Part of a small language model's weights: attention and MLP in parallel, capped logits.
MLP neurons of a small language model. Each row is named by its layer, matrix (up: input weights) and neuron, and shows model dimensions 0-127. Each number is 128 + 24 x the weight over its row's rms, rounded and kept within 0 to 255. Numbers have three digits each.
A block is one neuron, or neurons of one layer that tend to fire together. After each block is what it responds to, as a language model described it from the Wikipedia text at the highest values.

L2.up108:086123128113191088100128136098123104124168169136144087128117141134117099182127097160139123164107117111135131127149141141090132122156096118127074148163095053128137101161171154090170112096145146122095117138117126142112126123119132131114177130159086084124104161119128146133126101132091149106116128131154151086141133120107043124174113119155176135140085143110148131176128125125094084147151
L2.up124:082119103149117097108119142121135111092182152122131112114124158140094111123088114094130141155143080086119164110141106108119132142142114144144111153144153168165111120140151130075116131100143150102115139150100109139133135134107112145154147127187102112153143144112101097092167126117116159125111135111099154099084112151148125102140122137141154107098116141141172134135137124102107097167130
L2.up143:136150140147131118144050117123122110084137155120138073094102094126085112185116151150135140139170083115137162167131115089121135158146114104144120099141118082167123113140143175117156141110147127121102117138175101125154131162096130147128132147108147133134132159141108104114143132114111156135121162142065124090173124134133127101136105133125098167174110143101139134158143071093115115158106
L2.up225:093098093139141115144120103089065094100155164152121105111128121157124163116144103119135146176114122088131134126124115153140136113183155148130141133146132144191129122150134105109099106128147150100088118090146139134154133144106166134115131110182103118123129123163144135096155134090117183122145120132056172130106130125177116127134137155149138142135116163118186147126135153081130097137128
L2.up266:081146082116159093115124061139134135122142092130186113160119137151095110125119094125127165170095144087136160117178124120122110089153157149137135152124162114121111142153170147114106125076127126138112116138117145128195141117106153136133138107148091136109127156108108128056123147093112116133126135123104133104125106136153087144112134134149163141138127120090168136125144150106114128137105
L2.up280:099161106146117117166093115104079103109135173121117102149120089156138116126115096147142108176148096119133137179178107094135140142122143124120138083127087096137082130163162070093149151081139113102085129145145107151115135146135142177122174130132140103114118112142111119108150114132112139147114135133151147099155139110114078120113152147142130135120117114144142088140139097143109124136163
L2.up352:098126148113149103127087127120108109091106169083137090131160109100130140164065147154186147163133118108137140104135113110151127087123112115164107115101124089134061107130156175091150144127127106119132105125155098119113168099133112159148142134150072097139134155139115102106122105116112136106087134130104075082101094131129125116109113106154095163117094138105151135144130091116138096178086
L2.up353:120110134112170140106088150093106109093165102084107103152130129140097126180143155123120141203144139118139157123148097164111131111138088134126096130206138114118120139122158140067120115109149115116142112154142109137139134164091173136086142145175122086150123128087108171097119142136124155124116146143115144127148090138135148123107134165149108135162122142125115141169126082116111139159106
L2.up456:125112136107115100099134090166163128099125076128143099164129129115097095154142110132151142117172115166111129163169122142133110092143110107154135133114122122126114126174144146130117133104137108170106103164152150104166151115114170138140114173157142139122157161129135148082156101069153138099144140115096133101101115161145131116099163099156111163158130081108165140171140148115145124147073
L2.up474:073156103109128130102101099109128110095091148100176088156148142152098077158101120152114174159170100072098147131140146107137122100139132079130103143141129094123108133164134161109073126108139092112090139132113121090174106119142134159130148114133128085120119142108151108042114108130122110143109146108129148132123138112149084164113146118144110152133109138068138139151132147093099131154133
L2.up631:075110098081161141122129096118122138130135138101123125155110113127100113160109085121153123145140111164147132179152136132128138118119148117161125148168132123129091106150144122108140108111120132176134123131146126149142141160105154136138120135155100112127133132137092121088137120132099164118135149133133123120097096189119140124091148157145152132150087104138178112155085081128115109151092
L2.up795:128074141131170120087136143108090108125153170131130084136148078118109146187144143129121114181076113091099124125148140159110100133164103122126114152140175127147124089135168138056117124110156140118086128153153114142111169154084151120132111175155120109134107095166134171125140142120124179120145123128143142130102118154121101094142143136167132138143114168117154154155125113133090108158101
L2.up854:095132150143129141121157145095103156102128101119134095121155130176135091176116093121093144163105127120141141128177137114143138107150102069120107113102121098148124136141172151136163141101138147125099146156160108142141133142100142109118131115140097083160132121108121120089126100171105148104137175113113114096097122108128076123127162107135148158137138171137192096146127142105093080166102
L2.up889:151086144103173115129107111113094094127165143107121136122155103108136142119160162136117074147104131148146125120144110165116135117149116147143133166156177110126133154117133139129126144105154145103127108105151105145168125163113125115089110162121143140111124121170142157153116161100137148126155162113069162108139126131184119099137099133125143165159063127088159161141120141065114109168101
L2.up1020:103141139136125131131105143081103113125151175155122108161106088118100107161082115114154102163146077123127125109165119078146122126171104079111133115131123118154123083188176090076126136075142128118072112122112125136102111130111162168130176158156145109111118117136107101121147104135117148105131119127145141144164161122108104112129124141153134148142105137095117121118109119143103118145140
L2.up1021:103130121121149146142087066135140149104136157123122071151119107144075127154130065154126140161116117096153163151166137139142139125136131128137118127168133120092113149132159133071124102101127130128110123187146117138143115149105170161120137124151115106105119129116141145082162098109099140143126136140125152126106134151124096113109165089145137122160114119108131152136136092127091124142113
Prefixes and preverbal modifiers

L5.up971:126130138127131129133102120139076092123106122087097096150129103086165114124128136146122102084111166155130094096142122109199054110141105140112097122083119144131148122119115127106137160132099139115129071119138142120138143155133146125141116166095128120153175098161078158144095121134091195138128147106141123125110127128122127110157146106143174123148131125109175117171120114115113121111139
Post-noun "of" plus word fragments

L7.up41:080154144142119103143150099149063121130139109087128122128133109134116139137079099101109137126146126156130120141151145145109151125129163090130114143135132146116106146117137141181099127124109130110162113137149108158171111154138172103122116152122113182109144108150111142111125134094128129151095119141109132119130121141148128120143150135144122126125109140088175157108130137094113166100131
L7.up307:138113113158112110172116107159093095123142127109152137111095123108151130165133139145151149092131099121132119177150143149146120179189171110154163096166184156159114115119129135116098114116153146097139111094154130164139065142107175147116128133119125145127114115146106165124115074113130149127120129144094143099138099110142159137113099130114113148150114112118161187105119130107150144110150
L7.up556:091126154117156086113134124115100109105157135087137112132129114163139154171100146133139133093133147151117107143138136152129091088173148165161122110123137117146130142154134187122110113119124135124125109137158128123128120130125126207121138148135123160129186136127127123111095076138099150116080148161128136067151092138135115146158113111132081092139111125109145146067110129117113131143161
L7.up793:124110166085154108124097140123084117129130145161138088170127134128068152179123124154111145107127111111097134139152151131182094149178110109123117129103144128144074088148110107090164139115131111153171110120161091167148130143123109146148130146166137108137127117190109120110122098144101148119113131137127154123109089176138140107182130110129129165114131095115153149139102123121132151140138
Partitive "of" after quantifiers

L7.up221:119096115056144111115136103147137110120154110104132089130140151106124140145112144115121151134131136092125082145139138116146130102135122084144137129179142102161120134143129117133046170118094097143088110126126121085134130138142123122107148128111125106135142143106133157065121118116094142142095154112103137074102172134142141150146106164127122159109179115105132141155125115118095131139074
L7.up313:116112158122112107122118115124133166122127112126127126136136139144133167146135157104125130130106114151088153164129152145144070117117113080115141155159095099176140108152113128123079138120153105176087127121128145146122130145136127149106127167098130103128154138094161124144110101103122100137155106119119131107112128117119114178103121115133071126132123180118122170116071086117153101151161
L7.up850:129134107123113092072139145149122096119136131133134094158160159119084108146120124119081115132107134153092134129146123145160127140133083120103099137163138117193160131137113131121089088110154090145122138171140146117132102141080119142117124119125101151177127111101158156078139102119123181100073122143125155116167131122164125151129118138166083115148161138107154140107102128114126081156140
L7.up870:129124097111124143151121100129133097121170101092160091183180105104105116091111096149108175134122118090078142133130128100168125129109094089166109150138146113107113136142127160119102149114101133123095128152168077134150146141125134135124142130126134082109120130104114103092157124089086163106139117158091128101143160172162072110119152130141138146153133158105153102141122135117104112163085
Article "an"

L2.up34:120134103148133121119111167104106132087131166106109162153129119121121092128138132113096130113101146117099185101124085115111131192126128149128150146131127150138122136108093125142124176143124107102136136157146127149134119204116127136145120148102112133149124141107044128139109159143090162143114133134118138122100131112143127163140135129080128126123153155108141133109125082110150156137099
L2.up76:130153079113159066111161122134129128101161162158122145123083112108124149110139108116139116147117167109125128135142147145100106111156147143108107150118123093129143145221131109072147103111145129154068134132171116093114144096120150188126148125160147118155140136144130127129130132130138158112129085130149125114162099150106101116107135081131108143128151106108133179093142090115139107112147
L2.up166:109148110129122112124143106077140141077149206144136152152129128154141091149089088140135139140135108146157153126146158109110154118100140096147135172127111159106139113184144122100143134090194125147126126142097128143097111112133135164125210151128117086151130153120126112114143134136111134088122090118150095139071101101101101128105157142129142153117114139096146141120131052143128114175115
L2.up184:126121103091183099139134112125148148126150125128121152154140103120136135122118121161139104143152158165146135170166118140120140087089142121133118153128108058097143135158118128097170083110122127148122109128134120107117105105067161133072141122119127103120141131097090140122098108157068110119140108140147134091129098114109081142131130120107133137164112134135113145135108105128120130137141
L2.up243:114106100098146123118155141129107143113165149103110159152109116089151169132111096112132119102081157123109098124155134136107130140160114153119147164152104123129120150166105144130126102132141124175102134132115146112124152140144129140158175122132141136173153118132092138119114159159067151124095113116116118122106047100130138131142104127109142161145119151104118161125088079119143127155108
L2.up268:112143158106111121138103151120123136117182142126161103121158131127120105162088157093145109136124095123146121151162147105145125100115134088107132147123110102113112118123141142098155121126161133119115070128097142147112123158116139123129145133130132134150160185164117133126097093141074139131108115117151107104080121117113113143146135138112162163127078129159119118122096148131118094198123
L2.up343:085115116109106114100163126142151127094209127148131123167126101103102076146104124130157150097139151124090161142133120127117106141128127102106131157140104118131138081163075138135172167126120138165111129119138146116138148111130134154145143120137149121164141174151072143133162085166117164090129109129105147128129121107134129123152124126110130160123126131136147116145133152105115111166121
L2.up463:115116110117125081108134113130125142102202140139148120124153093074144125107061100147188126141093179142099116153143154099138093057146117158170125193114114116120109127180091117125123119134115138086122139118105159101117176092145106218133129108195113121140147126141115127107107111122089136113136138108133103101130155115158142156130144116165176159108126115154138140111137130108121066110149
L2.up676:133107108079115099101117142093147152111175197107121098149126125117133073112093100125122138103127119127130147119143130123105090145118141140152153212109125178094145151153082121101147155124140113123086141150125199162111110127125131140150114181136127123173139134131092125114124137158114175133117103123143103093079148092121129114127159132137148103118127137101119162143077121123131119159103
L2.up694:124115120065138145123100129130134123070111167119130115138137104179149082111118133164139133163131142119119136108121118124107111095162118140128129152123094094141071147193125103122121112122137078141137109105122137160129121122174120135097135165140138113139115135101057152120075127115143105121135117064098155135123113138162105119105151126137119108110138115098117141138096115083139137126119
L2.up744:142122130116150084122156152110070125117143172116130144155149085101155098113125128139130129098096141133100097170145120138093093137144126150104129177131142083102136128153090128101150131126143127104072125132148165148125141172145137133172143156120144143192156128151083151141099133145117170157110106123117112106120104126127105109146104145105152121141106126144152159155090078123118106123112
L2.up754:123139125134114111129123150118108153103151163128120110158152098110119170150080137162145128098129139150112124132152142101143099164115137136128129155111102092110081132131090102107152146110143128126121122146098172129116136135141115146141162128147125162172132134169114088111103102123083147134086101119134112121111149122108140135178114103119128143137108141093122151113106121128144112114134
L2.up810:138105124103150115143107126097112135090156169092122139101144114131169149104108121140167121107141171107159110111119150161086117118112138138158128165143160107099134126172112107062160126141165131105112113136127148162086101111147124145127121140155154124148135133146125144144090136131097151103112132106145108112100124105122161104117141162170143150097084119108113184134102118128120128148099
L2.up913:096117134127127131099080127130129130124150123135135092134160118081126099142056127129155114140136149126129162124130136121132122104118100134135112138123117145129105136159141125129169144113163113107141095108118160133112166085166125170151149145183131081152144153108111126125071142145093111119118150106130141112081094144125110127115141125145132150109142118120120122145080102131141096134120
L2.up925:103144139125162118108128148092088165106149147155114134119134064105117121121101133123141110097119169140085141092130115112101147127126119146120098155124098087136090132131126106140151145136172108088115130112131107145107140129114111158138182126130104161159111148123061109147118192149133130104087128113135100134175152108123125161165100154114146171136165131116122145061112088129147118090124
L2.up975:139123096105128095119113127134119131116151165135162076121168094134138085135093171123146139178123152119072141175149113116122110104145127105172124139110130105147070089141101156107133115114127111096154120112155123149148144157142123140102128163185092099196118164119089152109067087136106105145099103092125142115146132121152107113106127139161142106138105119129114145159128111110114131126127
Table cell separators

L5.up469:156105123128134093121163104149104118107172103131130114119084119106105131134132115108137115116109141135133126164144148143101100142130130126134154115115136170099109139163124136130137141135132158137149135141150160062134161177148156107155117180138156159189177150168111092130139140104137171091105138119114117087122128102140150139137120148121149154133153137087148136104130132118165149135129
Templated text and word fragments

L5.up687:114098120159161099166094127112110151103085165118110113163128114058115130097119132117167142107119141122129116106125119152141132121127119131114127157139123091110125104129118132105136118132150079123149109126154172139127132159132172146101138096134107140154150138106074121138075116172131103116071151118115140097133107140139121138151119114116119118114091105144117171143055094112139098108119
Word-initial capital in tables

L2.up202:113107135109145168140119136107126116047107159148121108130164095147142120124124144141124150155141130098109123084114111125102127114154116132115139138131115098151084133140148096111107129140145094125134123097146136130133138100159121138080146129124127140129110136128076125128097141123131106112143118069075152153149108153181112106124124164136126149111137120107154150123100136071154134095107
L2.up223:135146131105117116126122118096129146114139144115150110150172103120160087096112132145114123141135179116128120124143150100137126087144121119148137152108136129140142143147096170116154113121115114103138128116129121147146134132148124113130117147159109113143141120124114110100109131128102150096134175100093119121097149098189107106090138115188143141118106129116134159158134119085081099164086
L2.up261:114119101164122141165125132111124107091107151102104122085170110135114100101114154086112114169125127101126155148140115112135131129163097096110114082140130137141123125131114134108079148113115072068156128201137112086119108131096140134110148159135105090159109146092127139111143092122097134141134130121124110149115158107139114117106142125119106137119126125119127147143123072122120138174140
L2.up288:131115162132134131118068127084113126102104116103139093141179082090118116114102141141150111148100143119119129067129120095131118100134093151128147154101133107125098141105172137171131171107155092111103118116151143124115192144147110108113127148121137133121124145135096128138086137118102123126135173130138111140102160148128113099138125120124125161149124119161129134129093160121124102095085
L2.up338:105108121077136114112099133121134127113114115107147076114163105119111075107097146128160144157149125132090142127132153131129122113150078123123137175131159099147091133163138160104098146138151113123118091131128078132153134152139131152095121130190078140120118180099108150111106121107128155104102166118145150151121135174125156125122137120126140147139105106150158130138096131115091114116077
L2.up359:150092109048141109118088156123125111093175169111139104120157090118122143118138167154205090146129138129131134094114113158094123089146096162138119156125131110116093127129146138126157140130162081115134105089152118160102130132093121112116134161136138097137113168157084148157138140073142121102113118108131133122144103103137108106157108153140136139123073127129146128140091135109136121144134
L2.up385:134097092085163149172098126138100129087086128152127154061132112109091169160138135098175133127174111111090098129116138164103123106126148122146131116122136129186139107087129120124090086133132111153105082093150147117141149141113170148075117120123129138125136165148115119136108095128103100086151110122099139140133109147114109140118117127098118155140080134144143125187102144089155090107118
L2.up409:127115141088152116111124121122115111094168117124138114116136103133111118128112156123160110141170149157129151118120142123151075085142087110136117098142107083169109115169113182152122159134134114116121127156137157100150176113099149105126118137100141134191155144129092139124085133083105151101121148099113134102165122133157152165152116153142160154143156116146145132121120142087135122131146
L2.up495:123085123101178105171124088136126122090123160163137109094143093075136086121133138130165143128126110117153110138126147164096106114144109124125101165125155104132140095110164153141142139135150096128127094113147129123123161143091149142083120147106124141116124149150097149138127140121127118088123119110136126124103083168111065086161123125130131128118133130147146159168086140121127090098102
L2.up571:149101152104163139152106126138073115096129109113113137146125068105151104117134144144138125136132134127121124135118113136133111125154107132132129105150153106136131131158141144171131140147125123098110118140160116116118157149092154119135117135079158132115132109168082121134112118072122166147157149123099092132146100144158131100143128142133139163150107130146155146113087101107100083138096
L2.up641:128111140125163122138082108138084105086107150120114109096102100118136109151143154101126087134112090145146145128139126132118130160121115143122079104114177116138114154149165109129115139131139099095113135192139088127121152158135125174133130165089145168119099108154122119136148165086146184166141135136144121133109097137122138115098158140164139115117087115110160151108098060134122130132123
L2.up716:120115125120161129116147118122123145059139175143144129105123085070140112095131113151160106093131141122127107109122169093134107105144152143111118147090118132114162100181116144123130109129142142110106119135161130155135162128115166177102120171161110174131136094145107080123099132138142157082151159098114111162106147144160143129125134130133116169156118108147134152050093142091128062102110
L2.up775:137122148140124152096106142143137127078134187108143109116111091091123096125144150117143099131120116133119132132127193121127127077156111104100122115131116108143149119150131132114159120131159114105124116132154118122142190134152112144151127138134110122142147141142117126159114116127139158113109177121112156116107103129130110105107136133160134151107110136145138130154134116103105081120116
L2.up865:104106121091125145183120122125106127103125178129144124075142080107144127122098166118182130121154131095123112161116139126156134087146161080111118120107109122167108073108118116141124112124113126125126113099155139163130160146095166146152135125125136117116177104150069109078128101126134093084087137117082130119110115116152109133137116134137128137103120173151128165143131117107110104124095
L2.up884:113113105102145082156099114133083120072102196134126104103139090155156164132092166151208123090134120138141138153130118148150124131134156081144104117111126065132105066149110172148155137138130097111119106114125101144134144131105166172140141131099108133128119134138089118127131115087091106119058111122112104103101105133128081134163101113138104120122093131120123164093129084120116123126137
L2.up1001:122114107094140071139122136135105118097152163135123139108115104117110128135126143116148110092111136152122145155126118135125138111161117121131087117122120073125109124182106131131101124134140111112114126165152088099120133144105139159149127163156094158168123132097069121129160164116129161130097127121121137103149096101154137139174113120118117131148103096110120185094132086120134141142128
Capital P/N/F/G word starts

L7.up563:116145096112116105147147065099138107097109125124118157105151154144116142194143135087129122111121159120125161140133103164117136138131114064115142097135121118100122106158083157115108104147109130155120111115068155109143121108116147128165136137116107159167118132096129130148136112135141090105103134126101135168085122150155091172108079105122124154149161172177116182138128069091151130151122
L7.up606:119133098123140164149139111097127117099128149138135144116114111105147135171102111117160156110130121115142098142120179174122110127146144102140131143149116127108101103121127135126094120116112148146057102109096151119140127149145097159165159127105095180129159160103119114122153133153141118117068128139130131175090089131157081155090096118160133108123119098150124178154143061114119092131096
L7.up705:145129100089126112114125100153137113125183119169124164101107148130119067154147137124128112114171136146141118129129148149115118089176144099147116170131137146149128108155125130094152081135153121120079076103133135146118095136121145115132108134159154101135147139095117125132158096107093140096156144166135141129125122114154124174137119186142173111155116133151151140148119132107122110144133
L7.up823:152112141107133133100121098164141112125139150129111138136107121125122138155148153098145098108146142136141133126121128168146134133137093076146108142129160086139116097166133093144131099137144132133119153105118066143194106170069148140128111122127159131143117123152136134142140130100128141110139134107106109147133112155180116146110127078158150123133066122142176144120091126091124098126094
Word-initial capital fragments

L2.up11:093161090147150107135126113121106133126098139098142128132120091144097150128117144142148144157134200118107156123125134112134105151086117105143125103117133123162124123117100139144150128130118145147129125130192102088142159121101139125106119108134128074157149148112113132107102111134117106142093160098126146120110098098104084133182096093111115117111121150169131070107139100120129101125168
L2.up236:128142135113154095161162144142082121124157140088128130121102107127161121144132153112123127115092169111104101151156156156104115146146111109147121129126121101146128120149078097076142119129156134146086113117173132172121134149144118126104127128130109104205133134149094169143116135144082113156114110100147137046131102111120121126109128103118141101116108172147160089145152121130125124115140
L2.up246:100121125110141133156111076119106112126107111150131121075106159124117144149109106096156115164101155113102107167160171113140122098137054109116090122140146113133074114152104100110120144118141126138119119146109139121132160158153111142125139122138078122123126121143157113132143099147108122140085170106143165081145151149113144152149150116162104133124125108144188096151125124128128121118142
L2.up269:124136088109174167135142145127088134121133107102131118130121114161128156150137139109121128133139177118116128138133134126124110138126136150127120098167119112185098149112115102098120111112174139156114122129190104141131156154105125130069140114136146115164174120137090125125103128118105146155140136109142162146152096108103132117131132162112134120109107160154177073128121147136106120132164
L2.up284:088147142165144145105134139138113123112095100079119116094137116129128080137089144122139147133116186134108147140147140115109089141110082139124117130142166097146087126120112158145153140128164133138121156166136116115140177119142101143168125131130118146170124143124118147130100112154113150148116175025119136084114114107123118129154127142133138117097115124159177092129140092127132087151132
L2.up294:103108122136145153117131149101081113124149161105144123163151124142111111156130109117135150154168190110110116138128177150090106166134157147143125162173129135151118130114101097096149167128165138129108118127180120153127129162116129154162119105110134097153178127136114112107118156140135147133089152098134136075145092126127133120114138139149148129097104168122160127145155125133110139109119
L2.up295:126132133105127109178130132125107137112215101126165089147157137128129146173104136116150136129126151089143115118144101125146114092123125136162081135089138131129065120091113104083134121106125120132129097153164160110124177137116141141075143169123124166122121104142118148100113070150067124134145139141134126116130073152123150118121126125147124125118102155138154099132100142120133119113104
L2.up363:147119108086118118152106118117098148126153110081159093125156111112138101126121111134163168134135161089101092145146115109115103108112131116128111129107097132129131120110101102123144161103117105081122114142114141166115162093141161121082139123165083093153119138155149064141113108147109129151114128113154128118107182091106111097161147139146181116107090096169123114139123148119091131127153
L2.up377:116124148141174132115115127106079133127125127080107128094124096156098169137137146104128094167111129172115120155166165142125119105138115150097127137174129062124100132132107103091149116094169154138111136141134100180129158168133126127128128158123129110139121119133136153131098125130111164133121150128150144114124093119113134140129156173131147126143064133137167119154126092124116115151112
L2.up406:140130131129193178183136142118105145126121123148129128115119099150136124131134133098125127149110166118141098152135146111112126128145151135112121128116136127142112141108178102084150096125200154115113107101149167149122132171115146138070139131162114127119160126118067126160087149134119113137146143122127131093133116148128083106124125131151109106127102191191151102147090144129102107067110
L2.up637:073094128126130136132143136071081147078117104096129101125178145160150150125113127080127154208133159108149131110143084106118127085149120146124099114146157090156084131126135104115090114132156123129120116157127130138138136154126134135075150124107153085130122134134118145099090100092103124141143143111103139151134165133135126155116130149123138150118159169155175109137098136099138113158115
L2.up683:137105097106187121152090109125127181133151124090134139115144100150132146136133157130184134104178197130134108112144153132117081123103161139159148156150129121137089116095112133118139144098130116138103127117159129155112117107104142173080128126158092122154132178159098156131074114143116132116133106104145130098152109167126136159142082161090158108109097101126118136077086136134164131123161
L2.up743:135136141121179147186126136103069088124149134079144138110125121110110163144152148104111101151117115138121113154145108150142100123123128125132134124144136111144114127119147120021127141120159109150117096101153163128138168141125126122101113150147115155200162166176120140148090103133105146155121107128140116132137086133165157128104096129104109118164105109176156139154106165110135111102148
L2.up750:136149131098128123139109162131081128108150157133140137112123119128152151180146136136154117105144147132069097144153130106142137105114132095138119128135089125177127077109092111107131137114138118125112093117170097170122154140143149128104152137123132134153157136152111102140104171131121124145121126130117146144174138125118110123144098118101122135142101170148130122147127136116130110107130
L2.up902:082155085121124127135096129126096131120126160140138097143130111115134142153103122121146184151129140111098103166178125123166120115146116128118117128155090132128100104118099118123136087106142121145123109100168125146180154154146160134144159111169095097179159143150113093074109101128067146138103102126076121099106112100139100121129119111119134104154110135125134149123108084123123130131105
L2.up1008:063134136148162165166123145102078104107112107073130123092107152136126136149090109108124123119090117099099111131137118110111149145138135121083119110183146112138072151113173103151106150134153144106069121129130129143135162163116149136151179104117128161125146124138115104116163119119077136158108134115112151158124095120129090127162114172139121122087112141142191118117128116115119103114113
Linking "of" in noun phrases

L7.up380:124103123130110122084165131118098114104184145153140121135151135119129122097120104124169109127152114128109136095147140139115122141125119150136127124128129138161144081135067129160130133103108112128131165104148116138134145127135130111094155131122122137147150139146089143140150151115117165109144122079116091145109145124153132178133133115100168165129160130138159171094095135093126126154116
L7.up528:150137138073166133130163113121155121120168139124125083106124150100107122097102087112130156112120150113120125115129176170130065087157116148098106138132155130130130082178087115127112098121099137221135160114121151131130166166118115139116126126151113102112124135112107158130132173144145148124116119104144127112098131145156137135139163148140146168131154148107135129067115113116057163139121
L7.up676:104099135077107130095102137103111168101136141127120120161185124078124154101113135123147129128144151162107156091137142136114117079121161114122125152118121121145109100129078112103117123130101105170131135132143168137120172114114105147115141096142072113106142153136092148127088155132142197143092122139124133100115122123105136121156118154149135165149108115116112165107082125113133087150154
L7.up758:085092087126168095131117083105113109098154118093127081143133157130111109120098109118147095123172151126145161147137094145138095102145110106113083111165137162124095135170136133091137105124109132125152153144079120141135133128102139148151139153131100119119120114124092115140108156104112144156093128118132135127094146116148144147134146174136169169150133163095092130086081102127078174112116
Wiki table cell separators

L5.up115:122118140153163128138155117131100088070155152110162080117101112126140121152126169158145145161159097102139143148132139115130119154151089122140086146148176117143093128144127128087104107127144138097117151167137102128138175145145121181124140147137112115130117103135133134133152138103105166163139155108126143104132143164146122119140135172108121154093114138123161123197139139108061104105108
Word-initial prefix pieces